python train.py --rope_theta=10000.0 --attn_scale=0.125 --init="trunc" --init_std_o=0.0102 --lr_mult_o=1.5 --beta1=0.93
MLP neurons of a small language model. Each row is named by its layer, matrix (gate and up: input weights) and neuron, and shows model dimensions 16-143. Each number is 128 + 24 x the weight over its row's rms, rounded and kept within 0 to 255. A neuron's up and down rows have the sign that makes its largest values positive.
Before each neuron's rows, "fires in" lists the words (lower case) most often at its 100 highest values on Wikipedia text that the model never trained on. A number after a token or word is its count.

fires in: "after" 28, "as" 17, "at" 12, "for" 8, "on" 8, "according" 7
L3.gate619 [128 117  94 117 104 109 127 130  63 143 105 147 141  91 161 123  75 116 182 103  90 135  91 110 138 129 139 151 175 127 152 138  67 107 116 135 120 125 155 120 129 124 118 130 175 158 106 144 148 121 106 104 136 132 134 135 154  93 142 121 119 150 146 162 138  92 156  72 112 142 120 142  96 111 101 142  69 102 126 107 138  90 156 146 124 151 137 155 136 128 161 119 106 117 131 145 115 125 153 125 110 115 154 134 177 121 163 176 117 144 140 134 140  97 109 126 169 148 117 132 114 125 124 141 120 112 151 168]
L3.up619 [123 149 144 182 116 115 119 117  82 108  89  77 135 137 139 136 124 126 127 124 126  88  53 110 154 128 145 133 138  82  91 158  85 130  92 151 140 106 152 110 121 121 129 172 127 143 150 149 142 106 104  83 163 146 132 131 100 111 119 128 104 130 111 149 131  89 147 160 139 101 136 144 129 107 127  81 146 164 136 149 125  86  81 176 111 125 114 159 109 137 108 103 101 172 151 126 159 118 171 107 107 121 147 126 114 116 136 192 118 207 158  78 100 121 105 152 133 145 130 131 131 129 119 129  86 100 153 172]

fires in: "the" 72, "they" 5, "there" 4
L3.gate546 [119 103 107 158  79 143 135 135 123 131 119  85 163  60 138 140 112 129 158 149 126 128 127 143 134 146 118 127 128 132 154 171 141 119 143  69 126 126 180 133  91 102 136  85 139 111 116 142  98 147 112 101 114 117 113 115 125  96 138 143 163 157 143 145  98 164 142 139 135 141 110 116 117 146 117  97 117 124 127 114 134  98 120 117 161 129  93 103 132 167 106 119 123 121 154 107 182 161 111  97 122 190  99  99 114 153  87 144 132 151 118 142 161 116 111  98 123 148  91 122 180 129 123 134 145 151 138 165]
L3.up546 [132 104 132  89 123  74 152 141 143 161 101  87 132 150 101  91 125 141 121 104 133 160 151 142 118 131 140 116 113 115 149 152  91 153 123 108 142 131 123  77 115 114 106  98 130 158 101 119 173 147 140 103 110 137 103 131 122 104 121 134 138  87 121 109 118 119 119 117 134  96 109 162 118  71 162 124 151 140 169 175 100 110 129 141 197 122 137 167 142 131 103 131 101 122 117 151 148 173 157 124 119 145 101 123 115 220 109 125 139 125 107 160 120 117  89 153 123 127 131 133 111  82 115 147 118 153 111 112]

fires in: "a" 33, "at" 12, "after" 10, "as" 9
L3.gate388 [148 134 142 165 124  95 118  99 138 127 163 138 182 110 155 114 157 134 134 124 114 154 140 101 136 131 130 129 151 120 114 136 146 134 123 148 153 126 114  97 168 152 159 152 112 120 174 176 136 128 110 124 118 140 147 121  94 140 144 113 129  85 125 156 144  88 131 109 145 134 161 141 133 107 142 109  65 122 157 129 131 132  94 128 145 122 141 126  90 112 145 170 118 103 127 142 160 125 122 124 144 104 130 100 184 121 153 123 120 129  95 120 158 129 118  93 130  97 166 146 101 121 141 116  80 140 151 147]
L3.up388 [ 91 112 122  87 155 126 152 140 118 140 112 118 121  94 120 164 115 159 113 161 121 123 130 168 139 118 150 121 147 108 157 136 123 131 137 144 100 153 124 122 110 107  77 102  98 114 125 153 108 166 133  94 124 111 125 128 137  90 126 106 129 153 168 114 140 125 136 108 135  71 120 152 133 125 112 128 116  81 145 123  73 131 124 123 152 104 138  89  60 134  85 152 128 152 144 162 138 123 145 118 103 148 132 134  73 108 120 181  85 164 122 151 115 150 122 134 120  75 108  92 127 149 144 167 152 139 173 159]

fires in: "at" 51, "prize" 6, "prior" 5
L3.gate687 [145 142 111 128 131 108  95 168 120 125 123  99 153 119 140 120 139 143 125 134 107  84 102  78 144 109 155 162 129 172 105 115 133  95 150 113 119 133 164  99 150 154  94 121 158 118 143 133 101 151 100 111 150 126  98 121 143 168 134 134 119 124 142 146  73 150 136 134 128  91  91 120 148 106 129 124  77 127 138 120 114 132 160 144 157 110 149 134 112 113  81 102 134 117 126 119 114 104 159 173  84 123 134 151 112 116 119 113 105 155 144  84 134 129 126 113 112 117 151 180 124 159 114 141 142 101  87 147]
L3.up687 [113 146 138 130 108 116 117 135  99 108 131 136 169 123 109  79 133 108 127 104 108 130 132 134 175 133 137 153 138  98 109 121 134 153 108 151 153 113 191 153 107 152 133 120 118 167 131 153 120 113 114 137  80 142 153  86 131 127 108  92 128 141 156 131 156 136 137 127 108 102 143 115  88  71 104 129 120 155 121 104  89 129 107 117 127 156 149 148 128 112  64 163 139 169 117 155  96 152 153 136 101 110 113 124 126  76 117 125 103 184 101 151 116 150 134 114 104 163  55 146 122 152 139 125 120 146  88 116]

fires in: "they" 42, "did" 14, "can" 8, "municipality" 7
L3.gate81 [125 131 164  91 102 101  90 146 150 117 128 105 147 103 130 157 131 125 122 119 125 121 185 158  96 146 108 121 115 140 183 128 143 111 104 135 124 177 112 110 129 132 105 113  94 171 156 140  95 124 108 149 156 167  77 121 100 137 128 106 122  89 124 105 115 162 138 148 130 136 156 118 149 130 123 122 117 171 116  75 126 134 115 156 184 119 129 156 129 107 121 151 150 122 176 138 153  91 132 123 125  73 138 150 116 109 120 129 102  99 170 136 124 128 180 121 119 151 112 112 153 115 161 119 156 101 103 100]
L3.up81 [146 156 125 161 112 145 127 155  86 156  91 102 158 140 149 141 108 113 110 138 107 137 103 131 105 161 140 112 110 149 142 105 116  77 146 102 151 136 110 124  97 100 154 122 116 122 172 145 106 126 154 113  86 107 106 130 127 147 107 161 127  95  82 102  96 118 115 160 101 172 148 144 154 140 172 157 149  89 107 109 131 153 124 133 131 133 113 109 134 102 171 100 108  90 145 115 146 139 109 142 112  80 110 192 149 126 141 133 122 133 138 129 149 134 166 143 157 168 134 157 124 127  92 140 117 140 143 158]

fires in: "film" 41, "public" 13, "films" 9, "police" 7, "publications" 4, "publication" 4
L3.gate217 [163 119 114 148 123 132 146 101 114 154 164 115 134 124 116 158 144  97 182 151 146 122 147 115 110 167  63 187 138 113  68 135 135 136 120 144 138 109  93  86 108 107 105  89 157 128 137 165 110 141 114 120 145 140 178  82 110 140  99 127 129 119 124 122 125  71 156 129  95 139 132 114 110 106 110 111 110 128 139 108 156 134 143 158 109 115 163 128 162 110 118  91 160 139 161 148 153 101 119 119 118 128 133 115 129 168 154 141 111 137 148  97 139 176 117 160 112 110 150 105  96 138 133  95 127 140 125 112]
L3.up217 [ 93 156 135 109 157 128  98 137 122 143 120  83 154  94 100 111 131 160 142 113 121 132 146 164 113 120 128 124 123  91 114 146 101 136 142 164 142 102 143 139 116 160 116  94 152 123  85 116 128 159 101 132 148 115 104 136 132 105 165 113 192 161 116 120 123 148 113 162 120  79 139 140 112 163 141 132 166 119 149 164 144 138 145 169 134 138 130 152 145  83 123 152 128 135  75 167 161 148 108 125  81 125 156 145 131 115 112  95 162 120 129 103 136  95  88 115 147 142  90 124  75 186  81 134 103 155  96 160]

fires in: "the" 50, "north" 17, "south" 11, "northern" 6
L4.gate305 [171 134 102 132 111 123 100 129 122 106 135 140 135 156 128 143 163 201 153 130 144 115 141 111 101 131 107 145 100 136 112 135 124 103 117 160 145  99 155 109  69 127 148 107 154 127 181 136 166 146 136 144 101 149 135 124 110 127  93 158  79 123 144 108 100  77 118 152 106 115 148 116 138 154 164 158 124 133 119 102 133  96 147 142 188  59 124 145 152 136 131 119 153 131 119  71 138 135 140 145 131 119 124  83 126 133 115 114  85 145 182 121 112 151 106 153 104 150 145 132 154 104 145  77 111 116 118 124]
L4.up305 [137 112 127 159 135 123 113 125 134 144 159 118 119 167 149 163 145 136 160 135 130 112 113 126 146  90 136 121  99 134 129  87 105 141 124 139 130  98 127 134 121 113 139 122 118 114  75 142  97 138 123 119  64 120 158 163 100 114 119 155 102 100 135 120 145 104 108 121 119 129  83 152 113 139 126 103 124 155 188 176 112 101 141 148 155 129 100 132 139 118 103  96 138 105 151 141 116  96 122 149 115  95 124 141 138 170  90 154 119 135 123 127 144 150 132 165 168 113 115 119 143  76 150 105 140 152 130 117]

fires in: "second" 26, "next" 7, "north" 5, "4th" 4, "8th" 4, "18th" 4
L3.gate207 [146 138 123 120 102 121 126 171 110 148 145 126 135 176 105 156 114 110 117 139 162 114 139 123 139 129 142 134  88 173 135 121 176 137 135 109  97 130 154 123 146 101 111 114  84 133 101 148 135 150 116  71 106 113 181 108 108 144 135 124 105 110 137 120 116  78 151 145 165 133 133  82 159 102 147 152 146 157 138 178 140 105 155 113 113 127 116 130  98 130 126 106 142 126 157  96 128 105 114 102 121 108  92  86 122 123 126 119 150 113 120 133 128 157 130 114 139 145 114 104 171 129 160 108 146 161 129 132]
L3.up207 [150 147 140 126 151 192 145 174 124 123 158 126 143 155 104 139 113 140 118  97  80 148 126 123 128 103  96 115 166 138 103 150  99 112  89 140  97 142 142 110 107 121 164 145 105 160 133 137 141 171  86 129 142 138  94 137 137 139 130 122 160 125 122  88 156 111 155 159  98 101 142 101 134 125 117  88 134 134 105 138 156 149 162 127 147 131 105  88  90 164 121 120 112 119 107 136 132 149 114 112 165 120 145 143 106 137 103 138 165  94 135 144 131 111  90 169 123 127 123 137  88 154 122 130 107 131 133  73]

fires in: "2020" 23, "2021" 18, "2023" 15, "2022" 11, "2025" 10, "2024" 9
L4.gate68 [ 95 133 100 112 115 135 147 133 128  97 118  94 103 141 150  99 157  99 116 146 119 124  54 119 158 119 120 180 129 150 149 148 152 108 105 120  90 156  84 124 126 135 168 124 164  90 184 143 136 134 132 150 131 141  83  94 108 110 113 117 163 149 141 126 103 139 115  97 122 148 135  65  82  88 121 108 130 133 156 117 106 140  92 131 117 148 155 148 142 126 151 194 119 145  82 121 142 111 135 133 112 107 137 146 140 108 114 110 141 148 119 136 149 153 127  98 110 117 155 132 140 150 125  77  96 140 125 143]
L4.up68 [126 128 137 127 100 137 106 146 128 118 106 104 119 151 122 113 119 115 113  79 134  97 147 135  96 137 118  58 112 150 151 146 114 102  84 147 142 126 147  95 140 159 108 122 128 166 109 132 142 126 109 125 140 111 106 128 114 118 111 114 145 146 158 135  92 127 114 119 181 172 119 124 121 142 131 142 127 149 184 171 144 106 108 130 181 141 153 143 108  92 106 117 127  82  89 142 176 126 123 116 134 124 132 158 117 132 108 157 132 122 207 108 165 147 132 149 136 106 150 138  92 146 143 110 102 122 151 120]

fires in: "a" 70
L3.gate744 [ 98 125 111 108 132 156 119 146 118 124 122 159 156 130 136 106 115 121 115  97 108 143  90 134 130 153 125 142 122 120 103 133 153  89 147 140 113 137  99 136 146 141 122 102 104 137 114 206 106 113  86 142 151 110  93 148 126 134 175 136 144 150 126  98  68 144 175  89 150 141 121 111  99  66 131 116  83 122 147 120 124 114 167 123 133  97 149 113  87 145 113 137  61 127 132 123 149 111 123 115 125 155 129 138 149 113 145 179 119 143 156 118 134 139 129 166  98 156 107 140 154 137 131 140 129 199 154 136]
L3.up744 [125 178  87 145 142 141 102 114 143 143 108  84 133 130 113 157 115 149  94 146 146 118 146  52 137 140 122  86 158 126 140 164 137 135 112 109 155 144 105 111  74 105  87 119 102 166 120 133 114 126 115 140 118 172 142 126 143 173 107 104  95 127 122 132 117  97 191 132 131  82 152 144 133  99 115 111  94 107 120 152 111 122 159 155 132 124 137 133 131 101 172 120 130 103  98 124 142 106 132 132 121 127 143 132 143 150 138 171 131 130  72 104 126 151 155 145 121 110 123 124 171 155 103 132  92  85 185 168]

fires in: "at" 80
L3.gate192 [129 147 123 111 114 132 129 115  93 155 105 133 143 153 151 125 130  67 103 138 157  97 112  99 130 136 220 119 166 160 201 117 154 148 160  93 138 148 170 145 132 167 152 179 120 163 154  88 127 115 145 112 119 116 108 143 112  90 144  91 132  82 139 120 110  91 100 143 161  90  90 117 106 135 105 100 141 121 101 122 145 138 138  84 114 112 134 129 138 121 132  91 134 134 113  92  92 138 137 139 137 107 131 131 118  97 119 136 130 154 144 158 127 134 103 104 112 109 130  93 138 143 119 137 138 136 125 113]
L3.up192 [132 132 121 162 147 109 134 149 138 132 105 163 152 145 147 203 181  99 155 144 141 142 112 143 130 155 121 117 138 127 129 136  92 111 113 101  99 148  95 104 126 147 146 126 145 150 141 144 135 127 131 105 122 145 118 120 152 131 138 113 123 110 120 158 163 130 126 102  99 143 108 161 117 121 128 113 119  86 132 110  91 111  91 126  96 141 130 123  77 116 200 119 122 131 107 135 128 132 168 153 117  89 116 140 152 173 134 133 113 144  98 117 155 136 102 118 153 130  95 135 140 157 125 111  77 141 143 105]

fires in: "film" 41, "family" 28, "films" 9, "building" 5
L3.gate411 [127  68 137 129 156  87  89  75  95 114 195 126 139 155 145 122 127 135 102 135 109 122 168 143 128 137 118 115 158 135 100  98 123 143 111 113 130 171  96 155 114 140 133 128 175 131 162 131 115 119  91 122 115 117 104  88 150 119 107 115 144  91 144 123 116 139 135 136 139 124 133 132 114 117 106  95 140 165  66 110 136 145 114  98 162 141 155 131 143 131  98 121 154  82 134 149 118 129 132 161 132 137 140 142 130 136 155 157 105 173 169  93 172 146 143 123 129 128 140  86 111 119  87 161  88 133 149  95]
L3.up411 [119 160 135 105 127 125 115  89 130 160 103 160 114 123 123 138 112 124 131 139 122 123  92 110 104 132 103 165 119 170 195 136  95 143 128 155 112 128 143  93 146  85 137 133 117 109 103 128  93 158 100 130 115 102 104 121 139 113 134  95 146 154 110  87 124  78 118 125 141 141 171 128 109 114 139 110 144 122  76 109 106 119 106 158 118 156 119 165 137  97 133 115 153 109 106 132  96  96 107 119 156 116  86 140 156 175 128 135 183 149 128 126 104 128 158 165 115 148 109 118  94 119 126 140 163 149 136  93]

fires in: "has" 50, "had" 34, "have" 13
L4.gate550 [102  89 149 137 127 140 123 130 110 132 154  78 147 124 170 122 132 140 168 141 144  67 119 106 114 114 121  98 138 127  80 175 141 130  82 144 131 153 149 140 117  72 165 184 141 127 163 111 120 109 119 134 144 104 155 141 100  95 113  72 179 131 157 148  88 145 134 133 142 118  92 152 110 130 156 147 115 148 147 147 116 106 137 120 135 122 140 120 129 118 130 139 152 119 130 142  98 142  64 107 161 153 133 129 130 186 125 126  88 115 142 132 135 109 147 128 179 152 133 106 161 140 141 139  92 147 140 142]
L4.up550 [118 116  98 129 138 137  95 139 159 156 109 140 108 126 160 176 108 110 136 136 151 180  96 160 150 130 127 163 141 127 117 114 126 149 108 131 140 110 127 132 111 157 107 134 123 128 108 131 157 122 100 110  95 132  75 132 151  70 150 146 140 159 122 166 140  95 118 148 150 143 120 104 104 133  92 121  97 109  76 115 135  82 133 131 122 172 130 132 145 154 113 112 150 128 115  94 157 152 124 131 109  99 164 153 112 165 112 127 118 137 159 135 182 119 148 116 102 137 134 164 145 110  81 139 140 150 118 125]

fires in: "had" 51, "has" 49
L3.gate92 [130  91 104 120 133 138 168 137 189 145 142 137 142 125 138 139 144 131 112 120 157 114 119  95 109 125 131 168 170 112 139  65 100 141 119 108 160 119 128 103 139 106  96 154 111 111 141 154 116 121 121 118 103 134 130 130 105 176 111 140 153  92 114 132 108 101 132 101 131 147  88 155 130 153 105 136  96  97 105  87 144  89 114 145 142 147 104 136 156  98 141 162 178  95 110 110 153 172 123 108 146 172 105  97 148 156 115 126 102 107 174 141 169 156 125 164 120 125 146 180 172 133 131 104 104 141 123  78]
L3.up92 [123  90 176 135 131 118 105 132 127 152 133 114 143 105 139 117 150 124 104 117 119 105  97 120 108  83 144 110 153 156  78 140 139 125 116 150 149 111 121 140 115 112 105 133 133 115 129  90 197 118 118 122 156 102 114  93 125 117 108 137 154 143 127 138 151 155 164 140 131 137 143 170 108 143 120 129 138 130 123  86 145 142 157 129 144 131 101 158 180 122 103 137 149 122 101 134 111  98 127  88 180 149 172 108 133 139 143 111  99 138 176 178  89 134 112 134 145 115  91 138 140 127 112 126 145 155 127 125]

fires in: "but" 35, "would" 29, "could" 5, "boulevard" 5
L3.gate453 [133 110 124 122 147 146  97 119 143 158 119 138 129 113 153 124 139 117 106 132 110 138 151 151 119 172 137 117 121 107 145 131 117 164 123 115  98 116  78 128 146 114  88 147 131 178 164 145  92 128 159 103 129 177 122 101  92 129 122  98 130 153 134 121 140 153 162 155 137 140 146 121 127 109 140 135  95 142 112 163 101 141 185 124 132 136 101 119 140  74  97 100 169 115 162 153 193 112 121  84 132 117 125 135 148 108 109 112 141 143 184 122 130 104 128 150 118 127 149 112 144 138  82 110  98  97 130 109]
L3.up453 [143 130 118 116 147 130 147 132 124 127 120 133 107 106 104 144 137 117  81 167 144 130 146 146 129 124 116 142 155 180 128 125 131 164 158 132 116  92 133 130  96 116 114 126 100 153 143 133 136 104 133  63 157 130 164 115 138 124  84  89 123 139  95 167 163 134 103 138 125 120  88 132  94 155  91 112 137 141 143 100 101 142 145 129  87 114 130  93 182  88 112 153 153  99 156 100 125 147 156 115 133 111  92 105 113 121 129 150 107 113 101 109 160 134 137  94 106 129 127 107 134 124  95 163 117 122 131 149]

fires in: "france" 11, "germany" 9, "korea" 9, "italy" 8, "india" 7, "china" 6
L3.gate512 [115 121 116 142  87  83 121 144 150 153 143 134 158 131 103 199 122 139 163 143  85 124 105 124 172 150 128 135 161 130 118 124 103  64  71 139 125 152 119 158 117 155 132 169 114 144 162  86 125 177 129 137 168 162 134 148  80 122 105 115  65 132 109 109 120 111 126 174 140 115 139 105 130  97 132 181 146 112 129 113 125 130 149 127  81 144 139 132 126 128 144 119 161 116 108 109 133 142 172 142 149 139 162 156 142 137  93 121 118 120 172 120 151 127 111 164 101 139 137 105 174 143 136 132 155 136 133 118]
L3.up512 [153 140 120 145 110 141 164 192 117 113 108  99 126 140 133 151 136 182 117 153 136 103  94 164 153 127 182 123 136 133  95  96 136 152 115 104 108 142 102 131 165 126 115 127 119 148 136 144 121 140 135  89 108 119 119 136 159 118 182 149 134 122 182 123 107 100 114 150 127 121 112 111 133 150 147 103  94  77 109 129 116 128  94  87 110 132 134 131 136 159 144 135 128 117  81 121 124 167 175 134 148 144 141 144 166 138  72 133 113 121 135 166 164 103  87 142 113  95 170 138 130 134 165 116 142  66  93 103]

fires in: "with" 68, "by" 23
L3.gate704 [147 108 126 159 128 113 166 136 142 139 132 157  67 107 107 136 141 125 145 128 107 137 148 109 150 141  99 150 159 124 105 113 144 121 144  89 135  73 148 122 111 113  85 118 121 108 171 141 165 117  94  98 132 135 173 175 101 125 144 131 140 122 222 125 117 160 134 143 154 108 113 153 138  97 121 118 119 136  81 110 141 159 147 161 145 126 129 143  85 119 125  87 117 118 153 148 120 143 181 132  97 115  99 110 147 164 136 141 119 109 124 123 156 114 117 139 129 110 138  72 153 119 117 151 120  90 141 174]
L3.up704 [ 86 131 138 173 139 103 151 112 161 136 109 118  90 130  94 127 119 151 156 141 135 128 124 102 111 100 112 134 146 129 112 130 131 109 145 129 112 107 166 159 147 155 111 112  78 133 105 106  97 113 120 123 123  88 123 128 155 122 144 159 108  97 145 124 140  95 160 121 128 110 132 118 120 111 100 123 106 144 161 148 100 132 153 164  99 114 108 144  99 144 125 156 132 145 142 140 112 153 104 119 157 122 135  79 127 148 118 124 150 156 110 140 148 107 122 138 169 145 101 129 179 105 106 159 152  72  88 146]

fires in: "at" 77
L4.gate511 [113 163  87 114 111  83 131 130 142 148 189  90 124 155 134 164 128 138 125 130 147  88 146 124 142 112 128 192 172 115 151 132 136 165 157 111 141 110 141 130 137 148 115 122 142 159 120  68 133 142 150  83 104 162 139  82 130 108  61 132 136 145 126 102 143 163 158 136 136 123 136 136 156  72 127 132 122 119 152 141 142 114 143 105 107 108 106 125 154 111 128 131 157  85 140 130 112 142 151 133 139 123  85 114 166  92 132 145 133 121  86 155 158 121  92 125 114 119  93 148  97 131 157 134 143 129 133 102]
L4.up511 [112 135 140 147  99 170 104 111 109 136  98 109 151 108 126 100 103 134 134 155 140 125 159  90 136 124 130 142 122 153 143 126 141 119 124 116 116 150 139 144 131  92 139 106 197 115 109 200 170 136  86 165  78 154 128 111 141 138 107 127 123 141 128 101 143  99 143 120 137 135  99 101 129 161 169 119 134 108 102 141 116 154 127 179 104 129 140 145 109 158  96 159 131 153 184  96  90 117 167 171 125 129 144 147 130 146 146 103 116 131  84 122 124 157  90 129 128  86 140 134 158 123  89 144 109 122 144 100]

fires in: "general" 15, "genus" 10, "census" 8, "participated" 7, "scene" 5, "created" 5
L3.gate72 [118 105 120 111 126 131 147 113  81 130 136 161 148 113 147  95 120 136 103 135 135 177 118 109 119 174 153 112 123 120 151  91 126 109 142 135  88 144 136 110 145 138 144 153 129 150 128 142 138 109 128 110 102  89 127 105 125 133 127 102 143 190 109 101 115 168 124 124 113  91  88 119 112 144 150 111 102 149 106 136 104 127  90 130 111 113 128 122 130 127 137  94 100 170 116  63 129 159 144 123 147 178 144  97  66 127 149 108 128 114 100 135 120 159 151 127 118 131  98 119 139 121 134 110 112 160 159 115]
L3.up72 [125 147 105 110 143 119 136 141 168 165  95 119 134 136 109 145 162 140  64 127 115 132 148 148 133 146 178 135 126  95 101 124 118 105 140 117 132 143 125 124  81 129 117 149 141 102 104 168 114  92 127 125 122  96  86 129 122 159 112 147 119 152 127 125 144 132 117 137 166 137 118 144 146 113 134  87 116 138 181  93 111 118 125 177 178 164 111 113 116 108  58 134 113 129 101 136 106 183 125 100 145 164 161 148 100  92 104 138 120 112 125 153 108 122 133 146 134 158 141 102 136 136  83 143 157  97 175 122]

fires in: "to" 27, "would" 26, "also" 6, "could" 5, "they" 4, "not" 4
L4.gate519 [104  90 140 127 132  87 133  92 129 128 150 164 109 150 161 176 133 125  76 165 133 119 109 152 108 134 153 122 124 181 173 140 117 130 120 125  97 147  97  87 141 107 133 111 100 132 108 110 148 121 134  99 109 167 107 188  88 169 130 132 119 101 170 146 113 125 174 158 111 135 151 141 122  89 168 110 122 135  97 102 125 105 129 148  93 125 131  76 139 142 135 117 122  81 156 135 161 144 129 126 119  95 149 124 113 126 105 124 115 144 121 110 130 128 128  92  58 152 107 135 135 136 124 108 118 150 153 135]
L4.up519 [135 146 167 122 112 105  79 139 170 136 106 158  97 134 151  91  99 112 107 119  69 134 164 142 112 156  92 133 142 120  97 103 124 138 116 125 148 114 131 130 114 145  91 155 174 167 190 128  95 127  76 109 160  99 126 123 153 141 125 120 117 162 131 137  80 118 162  97 120 111 116 109 140 127 167 143 156 133 136 116 106 156 164 139 119 131 142  94 120 120 138 139 149 113 143 123 158 104  87 138 106  70 102 145 144 122 121 127 118 135  87 127 165 154 188 124  63 156 124 167 102 159  93 113 109 115  98 134]

fires in: "2021" 14, "2020" 14, "2022" 8, "2023" 7, "2025" 7, "2024" 7
L3.gate741 [116 112 131 128 148 186 182 132 181 101 138 118 133 118 175 104 109 121 172 143 132 149 173 104 109 143  89 120 102 126 157 158 122  87 131 144 145 134 143 135 133 121 108 136 157 201 117 131 104 141 113 101 146 137 164 135 136 117 125 129  84 127 119 142 104 141 156 159 108 115 123 131 144 131 169 145 104 107 116 146 121 127 177 117 152 140 102 158 106 144 156 141 163 129 123 123 118 154  92  98  99 101 182 154 124 131 105 132 135 121 101 108 127  99 105 118 147  94 112 130 113 144 110 153 111 124 173 126]
L3.up741 [127 170 119 140 119 146 126 110 150  74 130 124 121 110 167 139 143  97 149 111 133 158 112 125 151 117  92 118 155 133 142 115 139 140 113 120 170 173 125  67 144 107 129  95 170 123 126  95 161  96 158 115 145 136 176 132 157 101 119  94 140 165 102 118 119 151 160 119 116 122 144 181 112 116 123 129 116 165 150 148 127 173 112  98 133 123 136 134  95 140 144  81 155 144 114  69 139 140 170  87 101 103 103 175 104  92 121 165 119 112 141  97 152 124 158 109 175 149 137 159 142 109 124  88 131 155 125 151]

fires in: "would" 29, "can" 15, "could" 5, "club" 5, "classified" 4, "may" 4
L4.gate701 [ 92 104 132 118  69 186 119  97  72 147 106 119 154 120 145 119 115 133 121 126  79 155 123  98 163 109 114 105 127 153 111 112 129  92 119 153 141 134 123 110 115 119 143 158 145 159 153 104 137 108 156  87 131 123 106 131 131 196 145 109 135 119 108 137 131 152 117 121 154 154 129 126 162 123 166 123 183 180 103 119 114 125 163 116 128 128 112 121 111 129 153 129 131 111 130 104 177 161 148 108 107 102 140 113 112 135 148 123 101  90 150 131 167 153 148 114  84 109 104 106 137 176 127 151 120 148 137 119]
L4.up701 [142  91 148 126  80 126 132 122 162  97 129 121 114 125 141 103  74 112 112 151 129 135 120 138  89 155 190 100 130 135 133 129  97 161 178 137 101 129 143 136 180 113 115 121  89  80 135  97 124  94 123 127 129 131 120 129 140 129 118 144 121 144 176 111  90 176 160  96 155 144 157 119 148 170 120 173 157 161 163  96 170 122 128  70  92 119 157 119 133 116 127 145 123 161 169 127 110 143 128 106 120 115 120 150 140  77 144 130  93 143 108 169 162 111 133 139 107 114 125 125 176 108 100  82 155 143 127 125]

fires in: "life" 18, "book" 10, "education" 10, "film" 9, "television" 5, "girl" 5
L4.gate568 [132 156 127 125 137 127 116 121 153  89 187 136 146 142 138 154 136 115 149  91 103 170 104 152 124 117  91 121 148 132 135 160 150 150 110 104 170  89 124 116 143 174 177 142 159 112  91 137 115 166 132  99 169 104 102 140 145  99 131 120 147  95 131 131 125 111  95 168 148 153 145  77 100 137 103 122 101 142  88 116 114 130 124 158 122 129 161 126 119 157 117 116 116 139 111 183 149  99 126 128 107 106 141 140 132 145  90 140 115 119 130 109 119 123  98 121 140 118 143  81  86 132 133 101 130 138 155  94]
L4.up568 [143 155 136 100  75 143 171 145 183 177 106  99 193 114  99 125 121 129 129 135 158 141 139 115 132  95 142 119 106  87 117 144 134 121 155  98 164 103 137 149 130 106 139 136 125 133 138 133  81 134 133  85 133 138 112 136 141 113 191  94 116 142 115 161 143  97 131  98 170 133 128 120 119 130 127 142 141 167 118 117 126  80 116 166 120 127 146 113  86 133 116 152 114 155  84 152  91 131  94 133  99 142 115 149 110 102 138 142 113 140 141  89  95 157 118 134 103  91 141 124 112 124 115 168  73 117  98 141]

fires in: "points" 23, "point" 10, "no" 7, "olympics" 6, "poe" 4, "poet" 4
L3.gate20 [105 113 117 107 151 152 144 120 108  75 184 109 153 102 109 131 116 154  72 143 134 120  97 129 113 135 163  99 122 142 132 109 146 110 106 136 134 108 138 116 143 104 138 122 133 137  98 145 153 117 121 147 159 113 161 155  97 110 136 130 122 123 114 109 130 169 111 125 151 117 134 116 150 142 127 158 137 157 105 121 155 159 135 127 112 128 101  91 126  86 114 122  96 128 122  90 133 107 118 168 131 151 191 140 113 106 100 118  84 102 155 130 126 142 154 166 132 165 123 163 125  90 154 178 151 128  98 152]
L3.up20 [139 101  81 110 176 134 139 167 150 118 107 123 116 140 104 158 121 150 143 141 171 127 128 136 132 149 125 142 123 118 143 105 115 117 146 124 142 125 108 114 108 107  90 109 127 168 139 101 168 182 114 126 112 120 131 121 118 152 140 152  92 140 130 184 106 122 113 121 191 165 113  86 117 112  88 143  66 105  94 145 123 145  77 138 106 129 112 117 140 119 127 130 145 115 137 110 143 150 118 159 130 119  97 142  77 140 130 131 104  99 127 150  84 177 124 128 162 196  93 164 109 142 109 143 152 150 122  95]

fires in: "2020" 15, "2023" 13, "2022" 10, "2021" 10, "2025" 5, "2026" 5
L4.gate184 [129 119  95 101 167 150 121 150 159 147 125 120 122 138 116  79 107  84 183 150 108 132  85 117 104 141 126 161 106 135 189 124  97 136 166 137 113 101 119 144 112 165 125 128 160  99 131 101 130 142  99  89 142 125 130 159 121 151  75 133 106 154 163 110  94 164 148 141 132 136  98 108 113 138 147 142  81 127 117 186 119 124 107 145 147  96 102 156 150 121 153 138 141 134 136 121  89 104 133 134 145 122 146 135 109  78 103 139 150 152 130  98 108 161 119 127 117  99 156 119 120  91 148 106  98 182 160 133]
L4.up184 [ 88 112 135 131  73 138 105  65 141  79 136 119 153 121 162  52 126 109 138  86 166 138 154  88  87 121 115 119 117 101 161 138 156 106 149 130 150 163 151 114 163 174  85 118 112  85 152 101 143 143  88 112 150 137 123 132 160 114  56 111 131  94 120 133 172 126 153 153 118 144 128 129 120 142 164 143 162 112 149 103 163 160 185 145 117 136 109 107 116 134 144  98 111 125 115 180  99 135 121 185  99 149 137 139 150 144 155 140 144 104 101 155 104 100 118 111 130  92 128 111 170 109 124 123 111 107 124 119]